Weights of a small transformer language model: RMSNorm before each block.
MLP neurons of a small language model. Each row is named by its layer, matrix (down: output weights) and neuron, and shows model dimensions 160-223. Each number is 50 + 15 x the weight over its row's rms, rounded and kept within 0 to 99. A neuron's up and down rows have the sign that makes its largest values positive.
A block is one neuron, or neurons of one layer that tend to fire together. After each block is what it responds to, as a language model described it from the Wikipedia text at the highest values.

L5.down107:50 44 37 65 61 51 74 34 74 54 55 52 35 22 31 34 29 35 32 51 68 43 51 52 26 42 58 52 85 61 37 52 79 18 49 31 20 61 36 62 36 56 78 29 43 52 69 66 38 54 53 49 50 25 69 44 39 48 74 53 53 94 65 42
L5.down314:55 41 57 62 77 75 44 30 53 57 51 39 38 36 45 39 48 63 28 42 35 23 69 63 68 82 62 25 46 37 41 73 36 36 57 43 77 89 53 49 30 50 24 22 52 48 55 37 49 49 52 44 58 39 39 45 38 45 94 74 48 62 40 48
L5.down515:73 27 53 52 72 62 80 31 60 49 54 34 30 49 31 29 49 24 49 64 32 61 77 34 58 30 77 31 54 87 35 63 59 40 45 25 39 74 57 46 60 41 62 23 38 46 43 47 76 30 33 45 48 54 32 53 64 53 39 61 32 56 45 31
L5.down536:51 53 68 50 39 60 55 62 59 77 44 54 48 60 61 52 37 58 84 48 35 55 33 42 51 44 33 21 43 48 57 50 67 46 41 41 60 19 43 52 88 64 36 61 48 54 51 45 43 52 56 48 27 28 34 60 43 40 25 59 49 59 57 44
Description: Fires on tokens inside or just before titles of films, albums and shows, such as of in The Legend of…, table pipes before title cells, and = heading marks.

L4.down38:45 53 34 59 43 63 55 53 39 76 53 20 48 49 39 50 77 62 59 81 78 42 42 79 74 42 12 59 59 45 56 49 44 31 47 43 77 54 71 57 39 63 57 86 59 33 72 61 31 37 53 43 43 44 14 61 03 56 67 49 49 38 58 67
Description: Commas and semicolons separating items in the middle of enumerations, such as "classrooms, laboratories, art" or "Super Bowl, World Series, NBA"; less often "such as" or "except" starting a list.

L9.down188:38 34 61 34 23 45 47 55 59 64 55 25 74 42 10 72 60 43 63 46 41 54 35 61 43 31 56 39 16 54 46 45 99 68 32 50 58 29 70 60 61 29 30 00 61 25 62 44 66 60 29 56 63 49 56 45 54 49 70 65 52 65 30 45
L9.down274:59 55 48 50 21 34 35 50 74 35 37 54 46 39 48 56 46 42 79 70 30 59 68 37 56 77 44 53 72 48 41 42 48 22 53 59 73 47 76 55 59 61 68 74 63 41 60 62 74 54 52 37 59 75 80 61 63 72 57 82 46 68 63 64
L9.down496:49 52 65 66 38 70 74 42 44 61 50 61 40 65 39 51 51 23 59 46 54 50 61 10 56 38 49 55 59 69 49 41 52 50 42 70 46 22 34 78 43 57 34 63 67 26 48 54 59 49 28 53 37 59 48 62 19 63 60 60 53 77 62 62
L9.down511:41 67 32 58 46 38 44 54 33 27 73 55 48 41 65 24 65 50 58 48 42 50 45 54 49 46 48 44 46 49 41 30 55 35 48 60 54 18 37 54 51 62 55 49 74 46 55 40 67 40 35 50 94 25 34 45 64 32 89 66 60 58 48 59
Description: Tokens that start or join full dates: the dash in date ranges like 1874 – 21 May, the first month or day after "On", and table "|" before dates.

L9.down359:37 44 34 39 71 54 40 74 39 45 36 35 37 46 56 52 48 42 67 48 38 50 58 42 60 33 53 65 65 38 64 22 75 54 52 51 79 32 61 56 22 48 65 75 48 42 49 35 46 66 51 60 45 57 52 32 53 45 18 53 45 99 27 61
L9.down483:65 47 25 45 91 34 50 42 55 51 69 82 49 47 36 21 61 70 62 42 37 46 31 75 50 59 47 54 56 30 69 38 37 38 65 59 10 58 64 50 40 45 42 48 56 99 46 28 41 59 56 44 70 53 60 55 52 56 53 18 32 53 38 23
L9.down501:44 42 78 68 51 38 57 47 50 77 18 52 54 55 56 52 49 38 57 55 49 63 43 54 36 44 21 66 36 62 86 84 61 36 44 72 53 38 60 66 35 69 31 65 45 61 58 43 35 57 52 55 47 46 50 46 25 18 47 55 43 35 64 28
L9.down567:69 34 44 56 71 59 53 52 49 53 25 57 37 28 26 53 42 35 96 42 61 33 37 61 19 10 36 50 12 45 21 52 36 74 60 36 58 00 39 52 32 42 46 54 44 50 68 53 58 64 41 47 38 64 61 46 55 46 36 54 65 57 36 37
Description: Commas, and, or a between items in lists of sports or facilities (tennis, swimming, water polo); weaker on prepositions and table pipes.

L9.down203:40 50 16 30 59 57 44 57 56 49 42 46 36 53 41 75 50 52 47 44 65 67 47 56 49 42 40 53 79 32 66 57 30 30 73 63 74 47 42 52 35 36 49 74 55 91 41 87 45 50 49 55 41 74 38 44 49 30 57 50 43 71 22 67
L9.down281:81 42 60 65 80 62 50 67 47 66 16 40 37 29 61 83 55 29 61 64 41 66 32 41 60 63 54 43 61 38 18 65 58 40 53 43 52 37 74 56 72 49 56 65 33 22 44 51 42 47 76 39 56 61 69 61 39 74 48 66 40 53 38 65
L9.down530:49 67 46 64 60 38 49 45 51 47 77 56 66 30 24 65 55 50 45 34 29 60 64 54 57 61 36 53 30 50 63 81 49 49 17 30 64 55 60 48 46 28 65 51 27 78 55 51 21 61 75 31 56 49 73 50 39 62 39 53 23 62 47 42
L9.down581:28 47 44 65 60 72 40 59 39 50 50 71 55 55 50 44 47 30 61 31 07 17 49 59 59 43 26 23 33 33 70 81 48 61 45 76 55 46 45 81 16 45 61 30 43 27 73 35 26 36 25 47 70 47 68 57 62 28 14 57 52 58 42 40
Description: Word-piece tokens inside multi-piece words, mostly surnames and place names, e.g. Mažuranić, Akuffo-Addo, Matsumoku, Cliftonville, also Remembrance, adjacent.

L4.down434:46 35 46 29 45 45 33 32 73 45 57 39 51 48 37 44 57 53 48 52 50 58 52 60 60 41 56 65 49 32 58 48 49 64 44 35 40 51 75 23 29 34 59 55 48 66 36 65 57 46 67 72 47 72 50 51 75 53 41 52 48 49 66 48
Description: Separators just before an expected proper name, mostly places: infobox colons after State/Region, city–state commas, "state of", pipes between month columns, plus mid-pieces of foreign surnames.

L5.down71:40 55 24 47 63 66 66 57 51 51 70 57 59 44 42 49 54 36 28 25 27 54 36 51 44 56 38 47 37 44 16 52 56 67 31 46 65 62 12 64 58 64 64 56 35 39 60 56 66 40 59 81 44 57 65 38 50 27 74 39 66 51 35 61
L5.down538:64 65 69 67 47 64 63 63 46 42 35 61 37 59 43 46 49 53 60 56 60 41 21 70 26 56 64 80 56 53 45 41 35 43 49 45 50 41 46 73 70 33 47 56 62 56 69 56 62 39 65 23 39 51 73 70 64 32 33 33 72 73 52 50
L5.down584:45 36 74 47 34 58 46 60 68 50 61 42 32 69 45 42 54 42 32 66 47 41 59 36 29 71 77 75 57 13 21 38 60 33 26 37 63 23 38 67 46 26 58 67 66 28 46 75 43 40 56 54 31 26 60 25 80 63 41 49 39 40 61 50
L5.down649:64 60 62 58 44 57 43 41 60 22 62 49 24 60 55 50 68 56 51 58 55 64 65 73 63 55 58 24 24 45 51 45 65 27 35 46 42 46 47 54 34 48 29 47 58 60 69 36 44 39 49 49 44 59 72 53 54 27 23 11 52 32 43 57
Description: Commas, closing quotes and periods ending a complete clause or quotation, often before and, but, while, as in reviews quoting critics.

L5.down487:73 41 84 46 31 54 51 53 15 52 28 60 41 48 52 37 77 42 56 65 51 56 47 31 66 60 76 46 44 57 44 37 28 43 53 66 43 54 54 54 36 76 57 71 42 34 18 51 29 41 10 55 65 41 52 31 46 60 19 39 41 69 33 57
L5.down572:72 45 87 38 57 46 43 56 65 21 16 38 42 82 38 62 68 28 74 51 73 47 40 23 64 53 47 45 49 78 52 48 35 25 60 66 55 66 38 58 36 35 69 68 52 54 58 57 40 18 54 38 59 48 44 59 50 45 36 41 39 33 54 31
L5.down644:46 67 28 53 27 29 62 58 44 32 72 32 67 68 58 09 64 40 49 53 46 39 51 43 60 46 81 56 44 54 33 59 48 29 71 55 28 51 61 66 58 44 51 70 70 70 68 61 37 50 50 27 48 40 43 64 49 66 43 24 62 48 39 53
L5.down668:56 51 37 38 30 31 48 54 34 56 50 44 52 39 82 54 64 36 62 45 48 26 60 50 52 42 40 66 50 50 37 50 35 46 80 47 50 40 63 51 43 67 47 51 40 56 54 86 43 61 67 60 60 33 58 63 52 36 60 34 44 37 39 51
Description: Final pieces that complete a word, often nouns for parts of buildings or spaces (lay-out, faca-de, cab-in) or heading words (final-s, Medal-s), plus closing = and adverb -ly.

L9.down76:43 72 72 21 15 30 44 66 34 37 71 85 92 45 45 36 51 48 49 31 38 50 51 39 40 57 59 55 47 62 46 28 51 79 56 52 69 48 51 62 77 53 18 47 62 43 51 64 56 52 58 38 51 67 39 46 69 33 41 42 56 80 42 35
L9.down477:56 67 68 74 55 47 48 54 48 33 63 65 74 49 23 68 46 49 39 43 69 61 75 49 49 36 64 43 37 64 35 55 47 34 21 58 43 69 39 62 38 37 47 74 31 44 65 50 62 50 51 60 71 52 76 66 37 58 98 57 62 43 50 35
L9.down540:58 53 64 72 05 62 52 59 55 43 74 60 62 66 62 63 45 49 35 35 42 53 08 40 39 39 44 62 41 55 27 36 61 38 42 33 85 73 39 39 49 48 48 57 65 38 65 35 14 46 54 24 52 39 42 43 60 52 43 35 65 36 62 62
L9.down655:67 51 65 64 69 55 42 62 48 53 69 28 62 57 57 21 39 68 54 57 50 34 44 47 67 43 45 58 57 32 52 28 53 52 67 51 58 61 37 63 26 49 61 41 52 38 29 42 46 47 63 49 38 74 40 44 39 48 53 45 39 56 41 48
Description: First piece of fixed compound forms: U before .S., possessive apostrophe before s, win-loss digits before dashes, table pipes.

L5.down82:58 73 50 74 61 40 67 60 36 40 44 35 32 58 24 81 53 29 61 39 67 52 37 38 44 55 45 56 62 69 61 41 52 59 57 46 42 40 86 44 41 47 52 41 64 40 70 47 52 65 36 24 80 63 66 73 74 22 19 42 31 68 52 28
L5.down453:30 30 42 40 54 71 67 65 42 34 50 40 39 26 62 52 39 63 63 79 59 01 31 58 49 46 49 78 39 49 44 54 31 59 23 26 65 60 28 49 38 69 57 56 66 57 53 58 40 47 35 45 67 68 24 35 50 44 20 23 75 32 71 48
L5.down526:45 55 36 34 40 46 60 23 40 51 18 68 35 69 48 80 57 40 55 45 38 42 61 44 50 66 64 59 28 57 43 68 57 47 59 54 46 34 50 53 33 35 40 79 57 37 53 66 50 37 55 33 13 55 39 48 37 45 00 41 39 67 57 31
L5.down657:61 50 21 31 58 48 63 61 59 39 31 75 60 57 72 70 49 57 51 43 64 25 54 49 44 42 61 43 32 57 57 50 57 40 50 65 41 50 79 74 28 91 28 47 54 28 24 73 59 53 56 51 71 36 51 33 70 57 31 43 51 48 70 09
Description: Tokens that open a date or time expression before the year, mostly month names after in, on or a day number (May 1857, 17 October 2006), plus after, following, since, and summer of.

L9.down337:61 46 66 36 49 28 56 42 33 41 56 64 53 68 51 45 46 49 44 70 70 36 41 54 65 34 72 44 21 59 58 61 33 64 59 54 58 77 53 65 55 49 23 54 51 30 36 40 59 60 40 60 57 52 51 53 57 46 00 59 65 38 46 47
L9.down398:52 55 54 48 50 31 63 46 51 51 37 68 52 55 46 38 45 54 18 59 47 46 61 41 54 66 37 50 42 48 52 70 45 61 63 21 44 43 62 70 47 62 67 46 76 36 58 68 56 46 46 33 72 71 46 44 56 41 41 83 29 49 43 44
L9.down452:44 58 55 58 42 55 42 34 39 49 59 60 29 50 44 72 78 54 52 27 50 65 67 61 45 43 37 41 36 34 60 47 63 49 59 50 45 41 39 66 39 72 45 45 22 45 45 67 49 44 40 62 49 84 68 68 61 50 00 42 45 68 58 51
L9.down503:82 62 52 50 43 57 53 70 39 40 40 44 43 72 32 60 67 61 64 56 61 53 34 51 51 60 36 38 29 67 51 57 57 49 49 67 44 30 29 23 56 39 40 67 54 82 50 53 41 61 66 55 16 52 56 53 70 36 22 56 68 58 65 45
Description: Commas and linking words (and, as, after) right after a completed noun phrase, typically a proper name, before an appositive or relative clause, e.g. "Max Weber Foundation, an institution".

L4.down411:41 63 69 97 43 46 73 28 26 55 37 55 54 56 71 64 42 31 82 32 37 50 60 59 51 43 66 38 82 33 54 74 60 76 71 40 40 41 36 51 60 51 56 56 56 53 47 49 65 47 10 45 55 43 39 54 50 53 37 52 43 40 59 49
Description: The apostrophe of possessive 's after a noun or name, especially in Women's or Men's event and award titles, e.g. Mayor's Cup.

L5.down18:51 34 33 43 44 36 08 26 56 53 77 35 51 19 46 63 60 35 15 62 72 66 37 41 61 41 42 57 74 52 47 39 59 57 69 39 31 63 70 68 32 44 44 57 48 65 80 72 06 47 51 47 54 54 67 69 66 40 76 66 76 89 56 59
L5.down275:25 39 54 75 47 49 71 47 63 27 54 89 57 64 47 59 58 49 81 18 72 35 73 48 52 56 74 48 81 47 40 51 66 38 69 50 75 54 69 67 59 57 78 19 52 66 18 46 42 59 20 26 46 53 59 42 66 56 46 63 45 56 50 20
L5.down277:63 41 65 49 38 62 60 55 69 38 71 52 40 42 73 43 64 29 52 50 64 69 50 53 53 48 53 60 34 49 75 52 36 63 63 29 80 37 25 54 32 62 42 66 53 43 62 52 41 65 22 49 33 47 55 32 56 39 20 46 53 35 36 57
L5.down457:64 31 46 44 41 24 53 70 53 60 71 45 39 70 37 90 69 42 29 54 52 32 38 63 53 50 33 61 40 56 29 84 23 30 57 35 49 51 46 29 69 26 57 72 48 56 69 50 45 30 39 67 57 59 68 34 43 35 59 24 47 58 32 35
Description: Pipe characters inside Markdown table divider rows (|---|---|) of election results tables; also mid-word fragments (Tyr-r-henian, prost-ag-landins) and date parts (14 April, 24, commas).

L4.down501:73 48 48 53 43 63 61 63 44 88 48 48 38 63 49 53 69 52 66 85 52 71 48 28 34 59 78 61 44 60 38 43 61 47 89 57 60 53 62 48 54 66 70 47 67 44 45 54 42 11 41 51 60 47 53 66 39 23 76 59 38 51 66 38
Description: Tokens just before an upcoming full date, such as the dash in birth–death ranges, "on" after died/born/took place, or mid-date month fragments.

L4.down683:49 60 43 56 46 74 64 65 44 44 50 49 64 65 41 82 64 45 46 49 41 59 42 54 38 40 46 59 56 27 34 73 41 41 87 46 47 59 42 36 34 41 94 48 68 35 60 73 56 46 31 54 52 59 74 71 47 56 66 39 39 51 39 49
Description: Mainly the pipe between dashes in a markdown table's header-separator row (|---|---|---|) under election and track-listing tables; weaker on first, career, th.

L4.down8:50 42 46 49 50 53 57 43 55 31 39 34 75 40 45 60 55 50 50 60 44 56 48 45 52 59 57 49 44 37 63 32 38 21 19 42 42 64 53 41 43 36 51 56 53 66 83 37 21 57 49 88 52 37 44 32 54 60 57 43 50 78 20 43
Description: Copulas and linking words after an article's subject in Wikipedia descriptions, such as is or was, of after one, a after is.

L5.down334:46 55 54 84 69 65 36 29 33 35 50 52 43 27 57 41 38 56 51 44 46 64 52 46 62 44 40 76 56 63 54 49 39 67 32 70 38 58 72 47 37 37 30 71 43 56 54 56 35 33 22 29 54 20 49 34 41 56 70 47 22 28 49 70
L5.down390:30 46 73 55 54 33 45 44 42 68 38 45 71 64 82 59 42 40 39 55 46 41 53 66 63 67 49 59 67 54 45 43 50 66 34 37 61 37 32 47 64 41 41 51 55 27 64 71 60 48 46 36 74 50 41 77 76 63 18 35 38 24 70 35
L5.down411:56 56 16 18 57 55 42 51 48 49 38 57 46 34 66 47 62 33 38 64 35 52 25 81 43 52 28 24 47 21 73 95 67 74 74 54 61 48 43 54 49 30 45 35 75 35 48 69 44 45 43 28 46 57 29 66 61 75 38 58 36 28 53 32
L5.down433:64 65 52 77 43 57 39 64 41 48 52 36 42 48 62 37 59 31 54 40 90 68 38 81 63 57 61 41 62 63 24 58 29 75 52 45 71 57 33 69 32 37 73 58 64 51 58 38 49 32 62 47 48 54 53 74 69 60 41 60 29 72 39 40
Description: The first closing = sign after a wiki-markup section heading or article title, as in "== Geography =" or "= Sanyuan County =".

L9.down55:42 48 55 56 43 60 63 57 52 53 93 58 36 53 53 37 31 31 42 43 61 53 47 41 44 56 50 43 70 60 39 40 43 51 77 32 30 34 30 49 43 74 47 30 57 71 63 37 36 59 37 44 37 39 53 44 53 46 20 19 34 53 52 62
L9.down315:50 26 34 36 52 45 55 70 44 52 78 33 51 52 54 62 62 31 51 42 80 33 66 56 66 29 64 35 45 71 36 58 49 38 46 44 39 47 28 37 52 36 52 50 44 44 56 59 36 56 54 50 30 67 54 62 31 16 45 59 43 39 53 47
L9.down342:57 69 58 28 37 28 21 69 34 58 58 72 36 58 17 45 54 50 63 71 53 56 31 57 63 52 29 28 40 51 28 48 66 75 64 61 49 37 42 55 84 75 44 84 36 56 52 52 67 18 47 38 66 51 83 56 49 66 76 78 53 54 48 51
L9.down507:67 49 39 45 41 60 44 36 61 40 54 38 47 55 42 33 67 74 53 56 47 35 57 56 41 42 46 51 35 42 28 49 52 49 54 57 40 34 71 80 48 65 28 47 37 75 50 57 48 78 62 63 66 51 66 47 62 60 60 43 66 53 70 33
Description: Single letters or digits inside acronyms, units and multi-digit numbers in technical text, such as BiTEs, M.B.B.S, kDa, 576.9, 3,900.

L5.down171:43 85 51 50 89 53 20 41 52 55 42 49 58 54 47 29 64 31 51 28 59 36 63 50 63 48 20 19 44 52 60 45 73 49 46 57 62 31 47 30 44 47 63 51 50 52 49 55 35 37 36 43 58 49 43 52 49 51 28 16 25 57 53 45
L5.down476:49 50 34 39 41 65 43 43 53 44 64 69 51 33 33 79 46 38 74 62 63 41 54 64 54 34 18 60 33 53 42 51 45 49 49 55 75 64 43 24 78 50 41 57 75 73 55 75 61 48 48 48 64 44 47 66 32 35 60 62 64 13 72 62
L5.down508:62 32 64 29 40 59 55 54 58 49 38 55 64 31 42 40 52 50 49 58 63 31 49 62 82 83 55 29 55 64 49 51 68 42 54 67 44 40 51 65 85 52 39 36 31 55 55 46 31 74 53 69 61 33 60 56 30 40 23 24 40 25 37 68
L5.down546:66 40 47 59 53 37 44 44 47 53 43 59 48 47 47 39 76 50 61 49 60 51 63 80 59 20 52 64 50 50 32 50 60 45 43 71 49 42 60 21 63 60 46 72 56 69 77 88 20 49 38 63 63 44 22 63 57 54 24 59 57 48 57 43
Description: Separators deep inside long lists: commas before later items (tennis, athletics, handball,), line-initial dashes in infobox bullet fields, colons after field names.

L9.down278:43 56 46 64 69 68 60 21 52 60 70 47 44 71 31 40 67 73 42 51 42 83 35 42 36 69 54 56 60 46 60 56 44 30 45 44 51 39 54 40 45 55 55 45 72 48 67 61 80 64 43 32 47 49 42 48 50 38 34 59 66 39 52 22
L9.down451:41 66 58 81 70 46 55 34 45 51 56 29 36 64 51 44 25 40 33 34 40 59 79 59 32 40 42 56 68 54 60 73 47 49 37 56 65 43 34 36 53 55 55 66 56 50 19 56 73 78 43 66 39 41 39 51 77 56 65 73 58 63 54 75
L9.down476:37 48 26 64 85 40 48 41 56 42 58 59 58 07 51 51 56 69 62 71 50 45 43 79 39 34 40 57 67 38 57 35 55 24 42 57 31 55 50 56 49 54 21 29 63 63 65 55 37 53 32 68 44 56 82 33 46 43 39 51 47 68 55 30
L9.down556:29 38 83 57 33 64 74 44 77 43 41 62 33 63 42 58 52 74 51 47 40 50 54 38 48 61 35 60 48 15 43 31 35 36 56 40 50 79 50 61 15 59 61 49 56 65 62 48 37 62 56 78 42 52 65 66 74 62 72 39 70 52 45 42
Description: Word pieces and words after the first inside quoted or listed titles of songs, albums, films and books, e.g. Al-most Heroes, One More Night, Ambition.

L4.down475:43 28 47 51 18 70 47 67 47 36 39 60 48 66 65 57 70 51 54 36 77 55 33 35 46 61 56 55 33 51 36 45 60 39 52 53 44 45 32 56 36 62 46 47 51 75 55 55 56 21 48 56 31 49 42 51 43 31 34 42 50 53 24 65
Description: Comma, and, which or who ending a complete clause or noun phrase before more follows, e.g. "was $28,953, and", "the house, which".

L4.down294:59 51 09 36 79 44 52 61 42 72 66 41 46 37 50 63 53 49 36 50 52 39 63 54 56 74 40 52 32 48 40 60 35 13 63 25 31 50 43 46 21 65 05 81 44 46 46 54 45 42 42 39 56 55 59 55 84 27 42 63 26 40 48 61
Description: Fires on a number (often a day before a month) or on "with"/"on" starting a phrase after a noun, as in on 2 May, born 12 December, structures with.

L9.down130:46 40 66 65 32 35 74 52 70 16 34 57 64 44 82 74 30 25 21 42 75 60 28 53 49 51 47 36 62 53 53 70 35 47 29 68 46 40 51 60 35 29 32 43 52 51 80 61 32 50 59 60 70 66 60 54 56 24 56 45 32 54 68 46
L9.down193:47 39 64 35 49 44 48 55 43 73 45 42 55 26 80 39 72 30 45 45 50 38 86 56 40 30 42 59 06 42 26 65 28 71 25 65 45 44 58 49 24 31 56 51 71 20 43 43 44 33 45 53 27 43 77 44 73 57 76 52 44 65 16 65
L9.down396:39 57 57 40 17 30 49 62 48 42 45 83 55 11 33 51 56 46 50 11 63 24 58 54 46 45 41 45 81 85 45 56 53 58 25 37 22 43 31 52 44 39 56 63 64 41 29 60 51 23 17 62 40 52 38 50 53 42 49 50 09 54 33 62
L9.down702:27 61 43 40 25 69 51 55 64 52 45 46 37 53 26 45 85 44 21 50 53 44 44 53 56 60 47 49 69 75 07 56 70 41 64 49 30 50 32 69 46 38 30 79 47 81 32 63 68 44 44 55 46 23 48 69 53 54 68 32 61 54 29 46
Description: Nouns or word-starts closing a noun phrase in descriptions of buildings, routes and geography (storey, hall, road, building), plus "which" or "located" after a place.

L9.down39:47 30 46 64 62 36 54 59 60 23 32 65 56 23 63 36 53 48 59 48 60 50 48 71 46 47 25 40 55 55 39 72 26 62 42 61 77 70 41 70 45 48 55 42 40 47 62 44 39 19 42 57 49 56 27 28 74 38 80 76 51 38 38 59
L9.down199:35 37 63 43 34 80 47 36 61 40 30 58 49 57 72 33 61 55 75 43 52 51 62 35 38 45 55 54 51 38 31 50 27 40 62 46 23 24 53 30 37 31 80 22 29 45 47 19 35 56 62 75 56 49 39 47 56 43 22 69 46 56 45 72
L9.down611:65 43 67 48 50 46 67 42 59 45 81 50 48 59 65 63 53 60 51 85 54 64 53 54 76 56 67 42 32 74 28 41 61 54 67 45 40 69 51 49 28 51 61 80 53 35 40 45 50 47 30 90 55 67 35 56 35 44 69 63 60 41 70 55
L9.down664:69 30 41 42 39 46 35 38 34 41 29 44 38 51 56 52 65 78 71 63 70 43 39 56 42 55 51 62 43 39 38 50 61 53 54 45 53 46 29 56 51 62 48 58 60 55 55 72 35 52 39 51 35 46 67 77 37 58 66 35 50 66 34 51
Description: Values inside infoboxes and tables, mostly the colon in track or match times like 4:35, and Language: English entries.

L9.down46:24 46 59 56 59 59 33 42 45 51 73 41 46 49 50 55 58 39 59 55 63 55 37 42 43 38 41 36 35 51 57 28 57 61 47 32 67 44 64 51 53 56 37 63 58 46 70 52 50 34 65 47 40 30 54 54 33 55 00 38 47 61 60 62
L9.down57:68 61 51 82 55 62 64 56 54 21 53 57 51 34 54 59 59 56 50 52 65 42 41 94 70 63 64 48 35 61 43 51 44 32 29 69 33 52 21 65 35 53 40 32 75 37 33 53 35 41 55 62 60 48 32 64 52 79 38 65 29 73 70 62
L9.down257:45 27 68 65 67 63 57 37 50 67 44 30 21 62 66 60 77 59 60 70 45 44 56 63 42 42 27 45 52 81 53 55 49 67 48 33 48 70 65 50 32 65 52 55 51 60 68 44 35 56 39 69 69 39 30 68 56 63 00 34 45 31 54 65
L9.down430:33 48 60 40 67 67 74 48 68 51 47 56 52 45 71 51 55 53 57 59 41 21 36 11 58 29 37 37 44 33 44 40 31 12 25 52 60 25 33 28 39 52 53 75 30 52 61 69 57 62 72 36 71 59 60 48 25 36 56 60 41 32 79 45
Description: Pipe characters inside Markdown table separator rows such as |---|---|---|, plus header-ending pipes and the digits after an en dash in ranges like 1883–1885.

L5.down41:76 42 41 41 72 58 30 60 55 52 64 51 42 41 47 61 55 73 66 58 42 57 33 51 75 21 47 56 23 49 49 69 20 77 48 70 46 64 63 66 16 64 40 88 30 57 45 22 51 19 52 37 59 47 58 70 44 61 15 42 53 27 38 21
L5.down196:44 53 55 65 71 36 53 52 44 66 55 76 59 54 63 41 39 34 31 36 62 58 48 44 47 48 44 52 37 65 70 28 34 64 49 35 43 55 56 29 40 54 40 55 41 53 36 53 44 48 33 48 60 18 67 57 36 59 47 62 53 44 26 51
L5.down279:50 83 68 59 26 49 60 43 49 48 45 69 54 59 41 64 66 47 51 60 33 52 61 56 46 61 68 35 50 74 33 48 28 36 32 33 44 39 64 77 67 47 52 56 53 79 66 42 30 58 53 47 65 50 73 68 64 63 31 55 67 31 52 42
L5.down551:34 62 50 56 74 40 49 21 53 50 85 65 55 39 63 59 54 37 30 57 60 70 46 48 64 40 54 39 24 23 53 68 20 54 32 59 55 46 31 77 68 47 23 46 68 41 42 42 63 39 23 44 48 65 54 55 73 48 34 81 56 60 13 56
Description: Digits and number words giving a measured or counted amount, often after "about", "over", or "than" or after a decimal point, e.g. 20 cm, 4.5 cm wide, 60% of the vote.